MLP neurons of a small language model. Each row is named by its layer, matrix (gate and up: input weights) and neuron, and shows model dimensions 0-127. Each number is 128 + 24 x the weight over its row's rms, rounded and kept within 0 to 255. Numbers have three digits each. A neuron's up and down rows have the sign that makes its largest values positive.
After each neuron's rows, "fires after" lists the tokens most often just before its 100 highest values on Wikipedia text that the model never trained on.

L5.gate112:146137087131106093130112161116136125116139104163119132163122088093102143141099122122139102091158096132135148096129157117127125131139106151154133118168075133125160102096134135090150141121095107155088138138098085174147105155130145100135145118145117130122135123127134114126119166161103162124126147145109139107129134117170113133077126126102091173083104119113154106172117104129129118071123
L5.up112:160131081152093097087102149156130161067131129140148110146133114095109157119141141173135137067114096142115112145156174109143092102123115108157071138173087128120143118081141099143140146115121121148122095115114139130129113144110152085155114073162114161114132114098156097110115141119137129097152124154123129087100129119136107128112111111123122164147194106127174096143112118103131146127080
fires after: "0", "7", "3", "2", " medal", "9"

L3.gate506:132101156192164145127101080099141083115080144124135150178138111119093170135140127062144146133110156102174127099143095111119142129126127089129149140153151102121091113148120120154142101138132104106133130126151133134089099159139118119116111174095145134122149156102117097084126122129112112120111107125137182112118121114098104108153102187111117111118134162172138163163119093167134154145120
L3.up506:147102135141130158120142131126138124151104165135131130137149124129125093093117091086128140080113180146154143140114143125128122108131146119104154156056146100150094125141137136159144122155158133143128125131139170101164121118103091123121112153107125123117177067121162127122135154170129107148152114155109162112139138097068133169122124113104111134140127125127099109129158157116109095140109
fires after: "\n", "s", ")"

L9.gate155:144125135072146118142144128134123178129139107177114134144114115158130150122117090135148116137146131123117157070111125111145135128161155101104140142154135075155120153116126148128150139109112096077069150140161121109163134113129184117100102119117136095173161129087095148094132124177105149132148107145131138095095119133140159122120132142143126116145157129153124143131145103111120100157159
L9.up155:142145131119128133141111119120102183093090136093110127124102088085149146185097105147095105155136120176131093134159144122140144100138120129089106145114128096127089103111143142171112071139142135084116119116111145139138108143106115118126135130155129115126080141135157120122150150136116113127134127155140112138160125111155160084113171112144134141123135115100169130137131091185122095119103
fires after: ".", "\n", " (", " \"", "-"

L3.gate396:139118124112135136149115080091145112166105145108121148141098118153156153110132141085161101118138114103151133133161179128121141134146120099121162155134130161144120179113092116154144158107092120095146117091100126143166067164136128098121098075125071123117144125124107123119152162113155153164129132166137136103165141148137082127117125126170157142133130093119088130141118071142142138092126
L3.up396:126146146100181141146096133146115112095113149101146105132086107112160112120111170109134167141068148101110133144149142164141139117148135090133166130143160136120111140098131108134164145136116097143117119149124162107151105129170125115120140131145138089139143133114095179200157140146141110145092118152109111081157120145129122138158147098129133130151110144109128137102164095136128110153095
fires after: "\n", ".", " (", " \""

L3.gate279:130103110145142084121129171158153102140121200125122114150148142095163164146182087135101123103103136124134142120129106098138112112103118162144128161109130118165132086111098065104097143132123107132126150119146140200107141123200098132133114140142129132102132145126145126126100136087125128176136141146159129136130131104113117117146121137169085186099160140122106157143128111124151111100138
L3.up279:145095132115137092073108147130104152108113140136116136116126132145102089149178139121120086134071149067137162108122108146104105140105143173146122122143139109175116151147130189130114123157123142161068139156120141114113117136135125137131153120165132130165152143157152105080138196096134170140157142131110159172170128138108117152127077133133083134106134167130134103117120137102135145126124
fires after: "\n", " sq"

L8.gate480:147144081120128103124135152150097162150141112134154139165134137104110073129151102125127151134151130089128134126114190136112142153114144112143108093100182196149151139138141166084120100106129139130124147113151111119173113135154178145184096123152148105143132106150120097101149122134155151150126155135143110110142081134099101140150085123171156093126108094122142149139176156095169102137117
L8.up480:118153084126142127125112118113123098152166084104172129079168165112134138146121133091126161129142134154124136135112149135144107165110147158131115122148128146134109090140135157139141109133127136159133131118153128081132150144172143142175143127103152140091136158146093098122133072122134132135152112103113095136149094116071093145105073108168120138141047097164116107131169137125151128146146
fires after: " |", "|", " the"

L5.gate344:164151109103110141095069103132120149118130098139164121154100084122151133057112152138100100132096129119134122122094141149147131146133108120157167139103138107100180130129146095118152139161139153100114162147142143095116109119126147075126131107133145131102123101073094131132119142137160094132133137185122115129158102122138117073124172142115132112129109134100111144149126151144105133136135
L5.up344:125092142153089097139096134108148127133097146111159185118161128156076123116122106115138102138087097100138096139106132131127138148125122106141156167131122136117086132108159142202167124166127149146156077119088117144134157097131106178116120135084122107121155138114140123163139110143139093120139143165114123113156084174080171144113126160130150132140123113094125141145149120132163102132165
fires after: "\n", "1", "2", " "

L5.gate245:161112104088147085088145128090148128146132137145095113137092150141137142145102159135102118130164100130098088113152127134160137148150166110112118132101144136140126129152176115111125145171128130109153122128109127113145135157131166145119099139114110098075141130100122136094141132108107071146143147089150162112137131122124133159110080133186148130122134119153105156125183162136132086133161
L5.up245:096117142110122130118135151096126131134141137142120144110117123117163097174106082132172137103137148115111158117126131081112117124173109131157153125176126157102135093139152172141068159161103104096154121124095138110189143159134128148150110169102140125138112089107153164144161124125124146139172144125137170110142108133146110138101167148127127122117118121147120141135107102117090105094184
fires after: "s", "|", " was", "ro", " S", " Me"

L5.gate139:148074098152179125103100127141148088138083151118110145141145111109130118107126125149137119144100097130144098135185172123161137130130143178188122110140125138154142118159140077142138135151110113131115160118126154141130096165135132144105103122153170077112162133110144126135129195106111139103114113114151090108150149160140154153137120077153093130159148151129098107093157128165173130142146
L5.up139:129086124102157114094144134135090101115128133121091107136067131122128116147148153120165108138099136112122110124130105117107126103120128172155170120152125151118117130124137097174161139173158131118102121142182141121130141175109159133112132131117186113147126180101122112157127136113110101117088102158139096113119139152076165188156113097151117153123101166085097085106142128128160128129101
fires after: " is", " was", ","

L9.gate313:110181089152116148110145131164125123144137132137145158122136124132139120146108117150101129118119133104134134129121117154149115125122091109121121099134105153164147170104130085121068074200155123110091156112116100120134115108147137110134126168115112076121142079145129158150125144133154091144155142135136088111134100142134142055110128132117155132152140101131127118106170172193137098115181
L9.up313:127097125117139164163085154161130054172110116170107109064122115125091139108094133096129113123128142133126141136131117106121146137124148141163131104171139128178123145111133137122102117126122095135116140109125118106115119093150172128118143146106114095150147134141177092147149135107120137128135138124112140144098075134097100160129162140170159143132159128127130087130086134117108148095103
fires after: " ", " (", "\n", "^{"

L4.gate312:149136125160110178146125094109148127136132130105162102146126150115184148077119128135135098098083141111130086148147165135122136135070161118119131131142122133127128145142114120129132094093112124140090144103141128135208107139118160067115135087106153119091104107132160132148132152114109154104120118147148093132156105103139096121155159084185084105109125115138109128110164127155126105094104
L4.up312:114144117091114105155136145146132088127115118111127093090100137141111151096144156113136083146108111107168132119100097139125135144140139097151167136075106124097153102125164118122142096134135128122095101092146179101126141157113122128144166107074115176147113156133137147165136134141143150103124098106142119153135089099113112117111122126108145144144104136144127167129140143106098137124180
fires after: "\n", "-", "\\", ")", " ("

L3.gate487:147124138155151166146154091159076154140179138157136158110119104136123124156108120124071161135142170172138091128172153116124158104125134126085092140086174156181109130113148109085130160158167117144131115110129139112144123118102133126131108103127129104154094125148108136141137078131131126118115112145107108157143132133144088092104141127128140132109145108160093100132113132156163098149109
L3.up487:128130115143177127131113138127106111105147108151137130095118151110138127122133141117143082104163079086170148159129153116153152114144133108102115146136132130136157108144100118094101126172112139134122160157099113123093132161109102120126089132152135180129143147155105095107172103132142152100163100159117185155151112132120077177140131143137137132122137143108138151133056158145165131105110
fires after: "\n", " (", "==", "s", " A", "N"

L8.gate506:089114088115084170116118093192153120136075114112132132123144138121182117061167124114127103109149160116156142130150129121173145143146126105114104140145094155127096123094126126103118124188123148127128180094165139106113103159152131152131148095161154127090083136130150085084125153156090128122148102148134148098135115132130090136131126128108076140193105091125118126150150142126149154123114
L8.up506:142069123101109119089119165146134141135133141128117094110145106109114116107122126120146134144107121084141092129136137156136152120153129136123068182120144124134105071116097133155123126119124121129106135166136138113123102154114174170138066135142168147105149152140137171117140142107156115135114174134138144138117068136137152139140115122151138095163164163162154132120134123135146135120163
fires after: "\n", "-", " in", " Clade"

L9.gate322:117149104147120146143114105140121133115126118127142136106172157081132118125118138105089148136115090136150082136126173108144161116138168163108146111139111130103120174122109100133157127135165136128058181146099104144144108128152134139160106134115138093158143123106122126138095122164138090143101154162119143090121109133162112120112157135115112106197163120089156125136129095102146072130129
L9.up322:126148101082106125089153115139153094082100094131148147100143126113146148133143122111122145154143122137149147127150117150104130133174136118099167092126108126134153137136088139122120096205141140124123167136145128140137157109133122150147141140104109096119141086106109194147142128177105078137189151142128135079139142122192134105170165119119104151131083164138098085132155127088148137107142
fires after: "8", "9", "1"

L4.gate470:138193150129165111135137136115121117165135183124081136133112121146094103126126111110181137124167125133106114145143131108114168152106097128147122089114134149150111134129100147083137155138143146141081081114107132102135122105096115124127132114141105116122157103137114121153161144129122109134138082129139127140160102145156128099086120115097130146132195144124090170115094102114124133142140
L4.up470:104141138101183169079103095145136144130133114141127131157136131124138089139173116144126162099087200141127185128151099100102124114136164126118132086125141147113130120118149120083132128116142116117115111141118096101094105130138154094121108127133109157142182125099129112114091081127094109159113128120117105107172106137157148130073110133157152113106150122160133095086128120128119127158110
fires after: " ", " an", " Re"

L3.gate410:130136121109089091141162127166158148138169114153094147171119138123152133149119144154110133135128078102147141106103101149134147127140140100092102125124138125145135144140121142137132124108136108105148159101198107109127121144115142147114131136143134098121098152142160115120112137129117188097126154149179085124119105169142138134131189117170123148103121140149119089113121139127113137153119
L3.up410:190169158145163113113156172127139125135123079167126124160131133143114139130108130193103140124107124092113127086103099161080132122135117121134108142140116155123156147177157132163128167123103076115081142137117140132122161146061124121145162185133145110108122134108127115138083115141143127164153125103100143147131164127093131086157114135085106132161150135120143115158127146114132114115146
fires after: " "

L3.gate366:125122180138133166112106083134126134148114159130159130097077179114125163101146085095142098107103157123128134134139110113133120126113111121080131117133127139131147114104133143117081135102130099104074095129109163090115134119146167142101137132177153119163117134124123107120138166137146175129165108098143086105157129117142125107119121129141118144090145132153144146146124145139120093184155
L3.up366:147122086102112120167113129136129130147100105139140123151163057123160145086149140118117140103122127099144093114103116156152168108120139108102135115082157130141159097083128165146136151151108106140142155165144103115118141107118156134093134120121101132105133128173128145155109155141155123147151140121152111109140133125141111109136110095093168091184086126143082137140121073096134114131094
fires after: "\n", "\\", " \"", " con", " E"

L9.gate442:135070118145139148109124194096158129125123143119134104154117122117101074125093112105121125102103098085102123090145138051167153097105200129136135106107102084163130141120126112119111150132097079146113139143138112136133114163165108162110135103101092133156113139135121152130105137101119124163157118125128162104101127162091126147111086164165142125127143102124115118092139137163104063110109
L9.up442:182121182116099096167147117146124135123133118142155118147103161103107131147122121115114166103136156135134123111126145139121129127076145117162104109121120132100170158145133171131085147145147082097094104133084101134067138107098166139153141121141153159118133122146101144145120118128130135164185146130138110114125128138133120131152121123132120134134145124109102132185180158108130140106159
fires after: " ", "\n", "2", "1", "3", " −"

L5.gate493:132114126120117133123095141092182118104127136151162109167177114110132153123161113148123158170172154163110139166092131188149127136113135180138129125142130176144120127151121132128142111154054109171106098112132083135157129140116084131103130149151153138131095102090145103099121091189115145144146108124131140114152118143129112101150137159139147135109116107146093138110112106080111098145149
L5.up493:155098139125148086113124158105142083116140133108111123130106106143127134116189093125115163118164089115158132116184130125144088154125153097164093137134103160094135108142118128121135142119132140129141136114172160142185106146107127139118136110155111101136115147094136092153078147163143141116149165127139110104107161116120116130170117109085132131113138108104143122134098103115147142111069
fires after: " in", "ed", "d", " In", "n", "st"

L9.gate341:105109171167122150139104162131108114124138172131141133108123118108092134125136132094140115132124155114143150164112164095213115144145133118128125133127088093179164136168109131110118101176091133151094137103134116157140109149106122110094116141118137120145128125146073152117152149179145135126184140100137079140118115186132111142130123181105144141116144134147104152124129110148126109108147
L9.up341:124158141137122116170146152125097141107091133151101155131132116159133126149181135128123113162197134124151170128127113074116101128119140131104127137107151084130166127115123155088160112151138129150117141127138100116111127100130130115071162132145143113129124129136122126118157160169110192158128112139131126143148141149140088131193160152151144149135126147176117128141086115145143103095126
fires after: "0", "1", "2"

L5.gate255:129139085121155108080131127128123170110128130162083123190062115107117115126142148164138156118104126103100109139096134130134145164101111095188108152144181108147113157156150154147148149157149080120081156131135074142112095145150157124140126139134135095125102117143114114113142154163100139150116114147148167113145098153122125105119122167178161111145097100105118108080091131167118151095131
L5.up255:159132094102142143126136137122119103119127115100156119109094131144081091139129085126116118135122114170157079100141114114107120116125140096125135156143118108165138137141115119120157089128149092102141129123151111063097129105120172123180148100104105116093125118114152145099173068126173088153133098120101108108146111136148145144092140078108128115123105125115110115144164124127148144109097
fires after: " A", " D", " O", " W", " E", " P"

L4.gate261:151122116142157147140133151143173150163102127159091114147133089126149127112146132146124114131168095118151110141132143097137148132127145124166123184102099124176128132150161120114139089149128184133077141164137148124148104114173153154162092148147167111099115089142138113119143125143074116166158129181112124126118147156163073107114143162158097114122143138126165123115160134171080131128100
L4.up261:106148119147132151135154157098125112117127087112107130194113140107150121158125112141126105149135104116172157123124125181104141152127117150131183138173143169110155132135126134090115141106133128112113130132117129065144156130163140146106132122160094111104126092106132120107124087112125151114161141131112107144160115136136131124122159110170140136151111173120117142117134159134073128095114
fires after: " re", " un", "-", " Re", " a", " De"

L9.gate135:148088147129145137098139112152165109126101110084162096107105160112150141152093096111112117138099123160063095131147142144112141079145151136106110135163122088147085142123128154124093153161123085136151118108133162142137108154148129141104111120170126099101140073109137100147083124155097094157148151155092091116106174111128149123158117104118163148115096099104124165146145136117127141105131
L9.up135:105121180123140133096117126158143163094104104165129078119129168109171134105129178147123125166165125113126154107125096154109136120140115154128145127124146158152152108140099148134110154116132190115076156108129147141119146147103111119121142150094177166121158084159116125121153158149142154162099106088148108150120158141122126170095145150129185108112165150130117103151130126164079123128109
fires after: " ", "9", "8"

L4.gate167:110119134117174091113112126146106107144163126090086107126111122138115162130162077091171125120095128119140111131137152105119146157135147154145119075094126121179141153121151147115126152118129125136092118105104120146164085125161151153126094141162083133113120128089127084099104154131085172118098099161120118148133113161106126183090127118130107154134117102117107107143139164108133154123122
L4.up167:119067176144126128135130078109083102127124133082114114142143129114119157166145086092142106157107148167141113166161117124077132137146153172114132100102129141174129175126181138131127171097127085133120145134160118110146124095152156131090123161156101129141107174112131095153133113150100166102079123106117111125149124136140101133121140146105130170135103105133099126123101142128151157157132
fires after: "2", "6", "0", "7", "8", "4"

L5.gate352:110089106148116130141108121163115103159145147145124085156155123071162138085144123129174152080113114152117108172117136107121123150114151112115130117138140121158127119176121112152117084106131131108112092078118155151141096131101148100090082149155193128133135115120111126128122128115113144123166135137134114149103099174177114122125102151138158137137149158128121138156140130179114099118128
L5.up352:139124160146106137190148141119163133160124166135133139142156082110144097096126163123175118121126166086130128132095123120128113114134150148168122114139123146094091166165109123119182103159133105143100091121126130124094127152124117118097094125141113107128151115151131121126120106107138121174140167139111085122153082143148093121125107121106134133113139143125160132128086149101150083177155
fires after: "0", " in", ","

L3.gate133:099132126167171122133119131161112149132103161141104141161064083087074142125108142109140102094121124131115145133107137173132108128130147152144142110120143106149159098167124114129114132129131132129110130153132090127156103169122134101100119104118170097140159073092161146110158157176128115157170149091175136132132114106156121126124154108135114139153128158131129135089131125179160144111149
L3.up133:148098150135139096147148133146064145114166178192117106148126056132113130116139107134143119116119134105136122133091113166115078119135146132134151135119145099109119118183115117142130098150172109141133098112138125157130161164121156119095137106070153138140152143124154112114139112179115103123162130117157159151115119135105144114097161117117124111160169138166136111109134162137148146126177
fires after: "'", " A", " W", " Re", " H", " J"

L8.gate345:173113136117130112121114074172161107105108096161104126130151119128154147101125111088158105098099118173143136131110149097148125140119101097145128110169127154145140138149164111098159124073122154099060119130158157117161099184149178162134141111149114109135116078113147116114122131145111150149117141135115136126155138139151147134087111163121095159146105137142149115130151161162111127110150
L8.up345:121081147134141117116129084174168136094068109141099126127134135173121149151121126129159136130114122126125129136131127127143151142169114101127133104191117156137115088153124128123143071100161144151123123125140147123115113131119145124127133136134145175095166097121153105151157100132117157102123106140103194125105126126125144128109153157148123120124049223149089107140155124177094145094138
fires after: "7", "9", "8", "0", "6"

L5.gate160:122179142137142113160077124075159171139146126109144169120129136162120128128109107127103107131102160173138138144105142101151109099121119107156113106125110140183144124165176091151139125099141117097152123136105123120133116127147114069125125122134123116134154106112151148136150138137140175095116115157175154129100096125145113120071150103145147163157114107115144133121168142190137100121084
L5.up160:137083122134095153059126143139107104108129119173135121123142076137162118115139168112122144094142091106111133118121152126153121104151127160105118098141123095140124123142106155133135109107148138101121131123098165118141141093136111137139136132144150152175110160124081122134148099144149138076144109146130145106110099144152127137105132183113122086113138124167142121163169107169115090122121
fires after: " ", " re", "Year", "s", " first", " ("

L9.gate103:155143123163151175107120143064123126166104087143124153133134150109118191101146144148154163112159145178138136136131130101156184123105162088091142123125112128130111119137140089089145114156118125158103136108095116099104109076143132141088133129125115095129102157150102160146147110128121107111126140144108126123141118144140125113125109111132138086164102142150133137123094138180155152111169
L9.up103:104135142146146124160145152121115113149135125176155129160152076118106151106143139140173134197131128126094107158127123093123152120131125145091109132090170167150125121119148160128142113107133105109128120088126109141098128122120130127072157127120127101116144164050121141114110128127149168106120131106129114153135133141120102150130149096145142099097173093152134087122133137099132172126112
fires after: " ", " (", "\n"

L9.gate54:148124134106149138153134091135131124134128143103103137128163137098142123129134064123134138095145133142120133128146162135122153137099140090147148108088167142126093123150091074111141098171106134089118123112104116149143086110122163130134115170087168121163154084163144102071111167147117098115119120139119102115141160173125127160110106148166137069161155133165165110135141120117151113078160
L9.up54:131127136126203137129115136128102091089077153133120107127144131138141117119145086155134172122147095124109118163097114154110119104141082131155143112137125105137152070132110123154152132101113172111116072148105156126114155121143131112125134113146163127148134138116130137110162131124181068106161119135165150147115079153136082139097128118167142094122115125136122123094118163093136146152166
fires after: ",", "-", "|", " June", " December"

L3.gate130:123125153113146122114104133122160174147105156125122103084179102148128108142111113145112131135095154103144142107115101138164155140128133109115129119094168135171115093075140104121092150186103145117161144136098145146142113142142103123115089121140144128126147132135182124101106063107141148120133100130094135084123125157151115144053150135138159147080144138092116180150145134145153103088121
L3.up130:090105113093099128097108128140112154129092146115158119123137110117129127119159139161091169118140144175164097171138101146131124088112112119101143114127129133086147121099142104157126123104120105135140128139122142122133111108097102092139140135133162107162171108138122175098175143111144155118120136159103102134121113154098080147182141157126140121134140140086127135081089125126147130157104
fires after: " ", " (", " \"", "S", " re"

L4.gate140:137130112125137113179088106104128132114148093166126146136109161100128174146131161142147139129146128127137116145099166129141149132149172118148138113083087157152099096139094133133099135136107162158128119136105107159147099159129156147125108136149127115138135084109160180163129165152096140176108171156155143146168103139140119118117110133114139139093155123153107123106175153161132137091132
L4.up140:133098166144111091121105191150110173104133159130109163122163102112138131119071140142132104159129163096132131118127119109127130151107085094138121131073146110106123114153138126185145123128110132149125116107146113152147120120149162163094156131119107092168102114126157159099115172118145148145168095100142088131135155138172141175105109143119131176116134145100137170170121157148093120156130
fires after: "\n", " re", " is", " Re", " be", " W"

L4.gate484:163104146128132128149122138159146140139123167143119142096149093092138108134069131147146120107091091091117126098111138114142154154126164120154131106126169154141119122133161112148123102168109134099075134145121143102145137181091128107105135096133132119155169136105159144127142136128116094158132116078140114140137142158100184132109107110144099142124119162130126164106128132119127079146131
L4.up484:095154163140135106126170149125142106122134177143095115099145114115141118151132136169126139146124141139144123132151139134116140120150156150104120127107173127139147128159080115145150130117081145152097142085142096110148117104154110144111091150134134140161088140133112090144082145143100162135140157116147140110122136125142148160122165109114119112183180121129113156104117130145144157132074
fires after: "\n", " \"", " ("

L5.gate0:131125093126161117120136139160130144141109124135143169123099094116123162132126203146109156120151164114133135140179137105157146141105164130099121080120113084107094088116097113126112124178089134122128148142105106137172112125122125146170150115139172124132113132141115157155126155120090114117163147167126134123099100183143151118144125132111116152147131112101142102142087171159126173116103
L5.up0:166115115111173096128139109129127158063111137156144147131082125105116097093119110145165134113123172102107135151134123127128148101099181088135119145135085144111108120133090143130145106166139135124065166151123124158107109179158125138142141136141150101117104139135137155121129151114075140136116116124141188125089148118096134118138096128105102151163141085117140126144106133117141165091119
fires after: "\n", "-", "ed", " the", " Time"

L3.gate6:136125148125134139149109135131148134153117088117130109096137095144139126137092150077139142127122129159070143137097105086119183140127127119104135139192134101167132152119153126167093118121069134141108154152113162113126116177118115138118104161139154144122098128134162163141131122125129133209136128154111120099144141168163163121130107095151131127139077143107140148136153104133129062103167
L3.up6:133142123090119125117123106142185121093107161116097123194155136130160165165154120145137092093135126117128161122129126128086118120098110149096152178133137125137113104085149082110148127153107136128147138148140140134133129146132135144126113139084130125150130070124145138140097104105161157127154124125122136102129108113126130137126127114106147180112129093138172117100162099122139146106115
fires after: "\n", "-", "–", " (", " \"", " "

L5.gate425:119119083116118141127152118108113127124119153103127105134090171113169134152119119111102103107146118104108117140156114064123141107126126130090134059139173159131138143126109113108133141076116145132105134089104097128152113136122149119129147101123148128111126143109133136133178127168115132102164114140154118162113122180170114165150101134153150101104116099127116131115142115136136119132166
L5.up425:128080154123147158132125141105133090127118078116151125116159078150083111146147106110113158137118122151145099085123126186133131135104122108140126137138141140124123163133102137113122149117134145115143165077124168149117134157144154097122136144182139135120109147146106135122157107165174137148092130147085116104128136179137126161116133163114120123139098096174087125184132163163113161145108
fires after: " ", " was", "tro", "s", " influence"

L4.gate503:140091149117133124063102148170165151115122101099148131113091167117101149093126169112115144140108152163100129136146161168184118114153099140156138112130106113108131132160144159149129111133091161096161124163067088161157142113137110115108128144107152125137142131105163145085160126174134143126172112161117078099131118115128123146077105133133104143109118061157113093143106098132118164145136
L4.up503:122118153115132121170139147124140125125164135116110063101091091137182097098125177139169112118123160087142105115108099097158097100135146096142123073128159171131163146125140111192136133135109135120108075154133180114145130141130165130103105129101144125163140126153128119132133123089098160124146113123143100154155140086122134158149097171107148154077119130132143127111148151145123094136129
fires after: " was", " is", " Preced", " were"

L3.gate435:125101117094112131089071154151164153135103102153180119160121118120124165122118085148144095120105122094169124159100135129147121118087076113109150158163158133090148117092083127112131108148154122151112140101147107102113098151119135113122096137120159127121121122121113126133156135111162111106134147148130115109142135126143131116139133109129145122180115131145131108138141149106131117116121
L3.up435:131176107138104119145144119158123129092117104088118151136185124150132105116075119076128160128127116107130133093123140116112145157108131106130170137130136181131148099094104101143108131109141136136192116090186131140134123095146141133137124106131110134130119121106128091145062133112124146101176136119150121091149147126153103144095120086113163111135141139130086167158126135143082102120110
fires after: "9", " ", " Fred", "8", " Ni", "pi"

L5.gate23:117108145144137051136141138129134179138143167157136161181143164100136103145142133130122153153107096124111137153145167102126117149123122138097117116157120127126108175135119165140119126096130121120144128093092165127088146145128137097162114139143108141143158119083161125132160133142114062132063113165102094122172163110111126102125104126121132108146137109151163100102192119117136122132121
L5.up23:144129102118105111129118116121126106103088114135168120108146094085129153107106051113120146130135135154180123098113101159138156128156142171157163131127178094155122108167098123109120165101081170122143136149130152118117123128121149143108167114137150146136097141093128122146171121143130161144167084104132103163114130135143124146122158127138137136113141150149138170140141094148133133164145
fires after: " the", "S", " an", "|", ":"

L5.gate416:155124102104123135109103116145169173161096183172125135119120133121105125134158138111100128152132117113162107122129182089158154132135167115162127152174161096123152119140092130112161124144107141096120103137123111121142097154127179112142106110136131099135164122140161149113139178115133140141123091146130108125145126167144108108097113139154091125165146150116140154121175104122127162139147
L5.up416:126145145080106140133149092133112120122152137117145160081099136129133125148132114123087101156137101141172135111122130103127123134079145131166128148167147115142134111109102157102124107136134128117152152143140124086135152143142130087154182059132153155119091133167185164115124121078136126136138103116128115158118102153152128151126157089129107126116132143093128129123154139122158184141122
fires after: "|", "-", "\n", "W", " Bronze", "s"

L8.gate47:081146139159145149174086117113156143136118178139139136116099160142106165117122112103146104101121133103137130134128123128183125136147100168144097139166119138190124097168148113105108107159101106113130126165131121132140087112134126071128101153156129100130123122118161119120142129155163164097110125081127134124127138124112107119109117104163132109099144159185076135101082122171099086137135
L8.up47:162105082125153158133166133131158151124133129133111127100126139140127114160157128109156136094159107146120117150163140122153115091118133156107156192080146143123103083152089152143110084131133136158155103140112118141135130102132124145117088134098143122098102159121114133133140090134110135136113153162145162141065103154101175153126137116148159140104151109097193127137130151139114101158138
fires after: " ", "0", "–", " on"

L3.gate490:158104110126171075156098154139125089156092133125077122139105127144151153132169144115145115115153105064185136114112133103159127174087103139098094114152126125167111159136159148082155108122144169151067123178123111111137105145126124126150128135133080111133112126109140131140156117152131118114116099156129136122195084131119107156087119138182105148137093130126131123110103138140131154132148
L3.up490:143135155120144140172110100156091094114140116120126107129144083156149133136150102111163164086197129132109156104150129108116075122163142110076136106167137127128151131150135145094131094119132149140153113126141145143113148136143148150092116140125124131109137109124162123149139100128128087116113142147127132087130096137121109127073107108137108132110162114169116146138102175131127140182117
fires after: " ", " Con", " At"

L3.gate222:130139163133100132128135106142127124160091101120124129119131159133087106133137152144117099112119116116137143097166115116106175147114090161119150126086138147150116137093152137126206136125111100094104138176129134158112138136106085137139118128123095131141135128147148153101127132155170179104108089130151128089126184133123106077145081151129144124154127142082111118133076139081105097136119
L3.up222:167110152190136103101161137178162163097143103130118107090114154126148107109151128134110136129131122149134115141131137143115177169133153163119104134111125126101111129140116116126153135189127122094103127147128145086145137124076115118151113137142186116159115111125145123109155148045141141101147111132150151181102179125131103125128142134166121117083143153143151102077139118096132132089109
fires after: " ", " (", "(", "S", "s"

L4.gate47:143192067146121125135115152127132154133160097161126133196154125090117132119133128132112117121164094096137116171097096131136114120123115113164152124139135143158097126113150130111124131155086141137114115124115095141099134129120117115151159110117161092105129131157115113146150149113116142177142103129131126154117134113135129140134121136170143103134132121135172104185117120135139128109150
L4.up47:134157063113108109130155132141121144141111119125105099159160133097176121126108105112147119094172115115134146136101136121142112153127146102114127112173137118144127131116123107113093124103108174144123152086095112146120158159120107115147158139121122117107147153134109136138140173164128162154146117130156116157116130090140130139130132127123195123187152133082128135133177126099154120153134
fires after: " a", "-", " is", " was", " \"", " its"

L5.gate419:140106089124143080120139113114107127144142154172117161153136095124130118116126119128155114068151141116116121119102125168131131089101120106141122117111146140129108122144106147114148154096080121146102119124145128144084140131178168146119094156127140125063136124121122114178113194169094123124147152135110128077099079140166140119060133107134117110148142116121123167129129121112116115094124
L5.up419:170177136114117142155153125135162111142108159129119150136111150171139109147117153180126144122147109099137127120124120067131175152132153138163127114129162116103117138102153094081133145153132130152115150171116131092135115144107158150130144120108104106149150079160163157113161103109108125125090134161130147158135090113144147130055117162128126177177114107118162105126106131147153115131113
fires after: " ", "-", "w", " V", "f"